Weights of a small GPT-style language model, trained from scratch on English Wikipedia.
Size: 8 layers, 7 heads of 64, MLP 896 SwiGLU, vocabulary 16384.
Architecture: no biases in attention or MLP, untied embeddings.
Training: a variant of Muon for these matrices, 457M tokens, 13935 steps.
MLP neurons of a small language model. Each row is named by its layer, matrix (gate and up: input weights) and neuron, and shows model dimensions 176-271. Each number is 500 + 40 x the weight over its row's rms, rounded and kept within 0 to 999. Numbers have three digits each. A neuron's up and down rows have the sign that makes its largest values positive.
Before each neuron's rows, "fires on" lists the tokens most often at its 100 highest values on Wikipedia text that the model never trained on.

fires on: "\"", ")", "'"
L3.gate737:479481591489468504494528494519517450547565497442473621498456492436510422534472610482465420469532505511488545513472484499512514490520529449494507457476533473479562514481499514475492555528520506503520581506583516441537486547540477482496497575496468466489497579566433410501504450477525525534
L3.up737:513469492505553508477522501478490605490508467584560551559558581470506505467450499447467471484482464537477462581598468550502560539480503492502521540562538427552458506541475509535535448472507484478419489497466601499526493486473488558401507439568545552515511484516480559493449433503504576408

fires on: ","
L3.gate190:487473553508522569479436469532503524509494518472511525500481456474543477499500519474443454502514499582569545419509481506505469424566544494488495530494467519525477471494462567437528518454541471484523451486561456485511483536506437477492450500445558478502546522567593515515453498509483528501
L3.up190:487501457490510539522487432489552509551556526405469442555547561535440465495572446494512579471531552480555464538496572499551447516415505519437474544516485419534514521529468574454531575517491529521473426585536427520491523492451476544512536540566468496486518520467499563488465510518476592482

fires on: " and", ",", " but", "ly", " or"
L3.gate235:431535461484439534560452463546529403498530441447534537477448557518480473536450503530411519530495486578467522476518514459483507473560469461484510568543523485474511572460478450421473502530464463546452500495561463513525482556523531451537512452431442526549546546511503448515448440512497467435
L3.up235:484549544513530517547423477528530482531553421442565536417509465493526522517445484490477586501516496494485509515459508487548473495526517507506498581546546478547496472440421478534431525470494541507511596485566434524551494483493536504474586539497521550510500498506477522471501552516503424465

fires on: " |"
L3.gate493:518474486456515475444553499499471492485456516474432483474540423436460494467502468566492443483422483498470428476558477498515497541520522469435563544501497485523494515513551556481556507497489508565444471518508504534448568492611560493468467547487411514440519433554454528524560553437486456469
L3.up493:559432501521440503540557511579524526464453443536548495525545525448436525555549502463481558394456539480563535549466436522447527523568562504517528528502444490569478476441519501545543490527444424549528522483503501431549514516506537503512488522490473505557427502491468510459485546464395594492

fires on: "."
L3.gate336:408463566528523523526526595461458535502464441535524482434484524481528517515459556472497437473517481492482513502540509453444495515502439466471461577478433524473529480517529503490607489455492571509494534499557522557430505468599479553524486427497533483445450503551459463401492483488537558452
L3.up336:514478494498463488474477477536557595477522510512533514407522406479529516536521610536520445509500505522480445594495474529498490481556589553515501503577511455508579570537479530501488511483499450484489502480425544484499474456473451509433468503542455544453473522442498501522484489502527513569

fires on: "i", "l", "in", "al", "an", "am"
L3.gate805:571500455503544476541495561555555569584484515479564504471590471497445525487495361534600496494516507510469474475524410449535481526480504452468469569470494493514474466489471425470486484436515460430504547461483505521437474484520511540531487488540505501473414398475481542444536472505511542541
L3.up805:481552483504547512477530592472525470530490539528516511461546424393592492503469516497447453530495523473446515529513504422516471521492442457526488457494523518519483533432444468477422472506569535498546418514512535508476580519553487531563536504481523549551560531539512496504518495463557439567

fires on: " of", ",", " year", " day"
L3.gate38:560430534534547535486448549495471590475553501469483515482485454500527460442534486483437465472519497528514477479520454479547413508533523480464488447453507505526496529508491525528512495495474543472548457492545438456542455541474565513497486491548507457406483483518506499535495452606458459433
L3.up38:508526577489512519419487513515501560571494526472543457471515399520485559487539462464513499570557561539528476504493477473526502493505478528525478505503481558527497433524408575483561477432543443474525431449433508575490531482537485485458517456472478498489532556529527558476536493445499470532

fires on: " that", " a", " it", " is", ":"
L3.gate879:491504541475529584493450534508546479537421468538520504401494473502451580477485592500516462487486492505509449564535470536493420459448569553527518521525513453584516513464559502386537470504470508458481534480490495493446404482544527500587475493528538510518422482503485417544490461534427460423
L3.up879:504492500409454487447464557479433570484484485479498450417480445475512550427573453489517515539510496473449461495554485521503441528541500518573508508470562466539420513432466494414475433547512532508506508464531452521480540445454544532524499567515503482487490488444469503601421465433478474509

fires on: " also", " in", " and", "ly", "-", " only"
L3.gate574:459522487460518523503487408543536476512521515448504501491447542496468437429476503568475558505456542485472524501409514558500471536508516487502512560469524505557475532503468385506477470576492556547479459498476552488550545518546484476522458487466454484502464501531481513462496481485420529519
L3.up574:514468542472515513530436496504485458503502473508511438561467497529484451489444544555573440472473471542490587566429491488535487569552520511520531491490475476519487497532486459489570507473466504468517403443495576540455464500496604527481429476522601501510495494473563512537631476533479447481

fires on: " |", " (", "e", "d", "\n\n", " was"
L3.gate639:473524440520525528453454472516546552462495538479453454521576538498452553521470529469451519531580518503394482486504528540509502459540527585556524577481495471491487537408529498507473524462526539550508572581566533487550543554439473513474486493506447464428491455521458501453559468499437533496
L3.up639:461518541530487524482535536456573565490506478487528504465563538427540455510572536549468412521446487540498502510589485484479479520487511527533551547560506557459496548503490524516536535455548483493511542403539506525471477457525447500545454554512550493469483450593527521479603470584500582505

fires on: " will", " can", " would", " not", " |", " I"
L3.gate708:542460513513446512452457552537544488464517506539484496445569502539479508518501540536452433570484542548510489499509536572429468482528498486528601499493538419434481474469543445504501491507455488458513493485517495520472525477561566487532493481481525474543516553468527520465513567435452478522
L3.up708:534467482509501488460489504560471492490472563530467442544533493469410499453514511537496453480426487542560566483528445522533502558494451476626466418446525427523438506462498425494513506433490463438561493522518537500451537546477486502504481549498573447517485516563520492511451618413417560486

fires on: " of", " age", " or", "ial"
L3.gate661:497493531509516468480578431476502539444464509529509487477465570450484580507526507432526550549550412467555483479506509553487424468495504445485629446544471501532527503543471577503503496496441548455409463478509508489540604514502444499398492436559525521418504538472499518504518476514456534497
L3.up661:481468509446535451483537496502474480503493570502532506508538490476476560492572504478451497558534464465472488513472448512528445512595490518496463496518526496571582484540463493501533470502510528487507410522572509490533562523492544502491529494435484502450540481515467529487476449516501453545

fires on: "\"", " of", " by"
L3.gate609:545484582507486484490540542489450486460514520531468494576545572547490496521482486502429539549512505569502462491452429442481544486470455478487494488469507483506532506487531501551497536452435543525536477538579516579510497472457462483558489515511549397427457498494473521434495476509508601552
L3.up609:471532526484491472539573431482455567568532477521591490495493383512500519527530467497502481483560588499460492473522531410474449482452500530489536459521479537431531389559570586467504456487542512508605470454527439389522540565494469576517538439526443469501488491492507531548484486509359493508

fires on: "h", "al", "l", "p", "ol", "ul"
L3.gate290:498532557546512582521417572506533505513506478447428521456525501440470491469499492515487557510523424498477551527480535538557519456452507426502575526472428498441509492449499532542537479444544489489577487481445513497490482567548571531530479521576432476558444498508458428547485498523521480474
L3.up290:508527528483542540498544574464503504471542448440513534494583406518484459507482542486440496507495477479536488532476520529498464430501478511424483539443526536488485541499429582536521456528475516501496477474523515432470420549517508536482452521539535504512511516462551478470456437441495446550

fires on: ".", "om", "av", ":"
L3.gate101:505519503485428518526516487497417431532517482541499458492521433441570531491477511542490489432469402529496498494460466498493460533532508538535496482477477540530450581514524549470456522477418514512509510502484555552462478499518535514489452492474495476515468538567472467436492558551535488459
L3.up101:577525491480446527484493462526405511500446479489467443483510468450460550517536478427543522426492460431447506522550546440453435477474480565504479520575498463422473525529526470530425508494556472502497472459615524466466464518563436504452492508559510456502464515486456459482463437502511500481

fires on: " |", "d", "nd", " und", "und", " Chand"
L3.gate314:534585479495475503517487531453502498482542513489462470517521539534530506459509551507453554536476463457478586562510540489509468479545591474524530548508616589549529606453476494504509492580513499483439590529477487530499473472451554510447520493544462483489469468503506456492520493526506503528
L3.up314:504479552529504500527513511594508453446519477500465427494510408478503517485508539515477559477517530476395495563513512431464491514420459502555509540475523450507493498543570466575463547503507473569521492575531434549495421500543486429527451564482487540500452487531488435465539518498541466461

fires on: " that", ","
L3.gate841:531526514539519531497508467481454524533384472486453540441420444568491436445487535538572480464456487506474532489418560396477435533583447487540529427567538473500588514467547544476500450503499560439544531538463458475527521524541513476566467452454524497533503465563573434516538457473523447521
L3.up841:468537528561477502518517466519583548511577491488488467560512471481522436431530576520497430471580523482477504444437466492508523510542477500537430525527535447493538525486526525480498472474502421509505502478457505559468564459525439502477485527571476583411468508407487413502461425491530505504

fires on: " or", " and"
L3.gate362:509499542490468501508545503493399521521440489540508510467474462430493556531538488504512522464544556468455504456476512443462470493468529499480491528473441450536446486499478499423551506439583578479459546532567504440529534490527487510506402470422470500406483509524549483497442540462582512538
L3.up362:464502546560461492500569568490480524444476486522470510417522533538528483485538505468481515452479492514424481494531494467511551444517559433508575509451521460502506488504509541547482470525516479488594495531592544494571509460504507492448475581461504480495496469460434459494440486456447441623

fires on: ",", " that"
L3.gate599:429550513468542535471452489513523577559404459460468493430512494553537534506559475500490527510502556526468573499571453558532447535441568497504488565519459499536520450479454502446466515545495581494533456456509489547460383442454485597530505527482538515535523500494521476438465436490510530505
L3.up599:501469536500551515430479484518482527519415461483488527515448428576425506506448473451527487490458564443490492497420486512510477431503472502489539427471510576518453475449434530507605511554503511489551464522472508459512464461524405541559504520406546512510472535450452478526446519526438523499

fires on: ")", "6", "8", "5", "9", "1"
L3.gate400:516531493544537527559621439475496518537546562508480541517501567507503496551527521452454587515495464566517493454462553540478514526568512541552400463468479528488504507509432366520527423465475492533561545504531506456535458440467554464522457445515497484561521463487549515475484490517540572463
L3.up400:488541521459484552464458516410520445484509419526557484496612494420545516561496491519488496492515472532454540523480538504549573535529493553525429511543496446570453495530475522523511502511487480494441470488540452481421448464490488506507548532496520490551555469545578545491518470512456523475

fires on: "\""
L3.gate552:476558466508497472517515539555582596562482439446475501464541503478473480514540543523526507462529448487483452502500439526430532563473448476477486435429493532494496513484474542440471512510474538514484475534561530432450523483520477530533549423523421526506477503386455558532484568486528463492
L3.up552:496504500538515488552562436436472606500480426480512502555488523437507495471467516519495487535432431538519540491531476483497530435496456452559519472482540526498484519481440538487499527494553568540466552549523518482490542508462532585476478521503535480559415508535489544557528488412610477460

fires on: " by", " with", " which", " be", " called", " that"
L3.gate840:508515489418504476501500516623531448502456489467532566506497541512480483539400523527468510541500465530529433533409458483476477519523467500556457532522518468506550591432526568575441457504400501489477450531535494525542514511511506576461518514464446465513513445501469538480464425555480497483
L3.up840:529511427436527468561455475507502566461411488484513495555527484577491442475488492509502495529525485555458464508485505437503554491467487547479546470499536509512467489554480601437528455522539466481545409452549479497440515550466581532494482524531561484531428491488537568515448512521580518468

fires on: ":", ",", "ay", "er", " ("
L3.gate191:542434512554483469579509544469457498509395498508470507524503548485547484488468464481492486446488549561489553511477481490460458564471494446508499547491459537488513472488486447469527482495531498526490525433512505549501521496512530489458507553458532463512521476481453432556480526484499555452
L3.up191:488526545491510584541507481517495540538460424559571489482480435511536493460512521486449522461561570452528496471508507488524527603561562517521464500494566459478463451474499474475556434445512494493455467432496541498503536586475432458444541583478525520426526466505525510571545463486403401531

fires on: " the", "'s", " or", " each", " entire"
L3.gate491:491507560406498485458513524505496551475524491496490403494477510463526535499460556498563504476444487580486477531526512465523469501491525475429512517553506520490535543507522543414574484486542501442502513474493521442522435494518510514470494491542486521517524485517441474504437560441529633574
L3.up491:472563561483551554423493490563536494529524528454513551559521469481512470462420559494512497451466547481514507524505549456471534450510462473516497582494522482502503537480446448549455542508485501493466568498535487451456511469530408501474541461442573516482500481485504455513476465474483411535

fires on: "9", "th", "8", " of"
L3.gate551:529549572520563540510552527568538504484508493531434497511474433442496451568471503489532606531471509483512489491421511559483457588482455432559494501520490588454476548538479515514543458431469435500548521533530456543534515494508524567529473400428522487550588459460487487559530506498489481539
L3.up551:504457583454487464513438538511536473509537500588480470495476501531524512539451449554433564428484493509476536508388502499499479549521536439496487573427526493453487450473432528495540513492429525470460440571576513495529538566471491494606470492489413450500477462562449469502474421454494536476

fires on: ",", "as"
L3.gate675:502480520544544463471570465493458421446477499443536514557495463507492437491497499499539496584513494562533547477531452494488474495512496502453542489499505481525419559531570509482446502479582510519427505499489450554525511549500592634487545508517490478510551482494504456591488460459447503466
L3.up675:527518495501487613498577514502529524588554505505526482523472452490495533500535456464542500499513509536507472464574472501579506481489521520457592486508458433472440464519522520502533469537490526524504531522551457519489552532495513526513465531508433468416523507557526502517487529563568464473

fires on: "ic", ".", "ec"
L3.gate575:494426511478495548485465510535550477526438572439437497576566509504496469481445501488445541520495472527492489389515410434506603498458547520510526515423456547510539506445474470483459424504464476461476453457556532547477535421467421516475416545407509430471486493488515444425516514442503492495
L3.up575:531522501512415492463572503496473526508499503483575520501413393462489583503518513509464471436500565487435530437537493505491511487462571522494502534535470517425494484560534538439542453586530470475465448490470543447492472401555528536521414499498451481542473457427526593582460490522531492499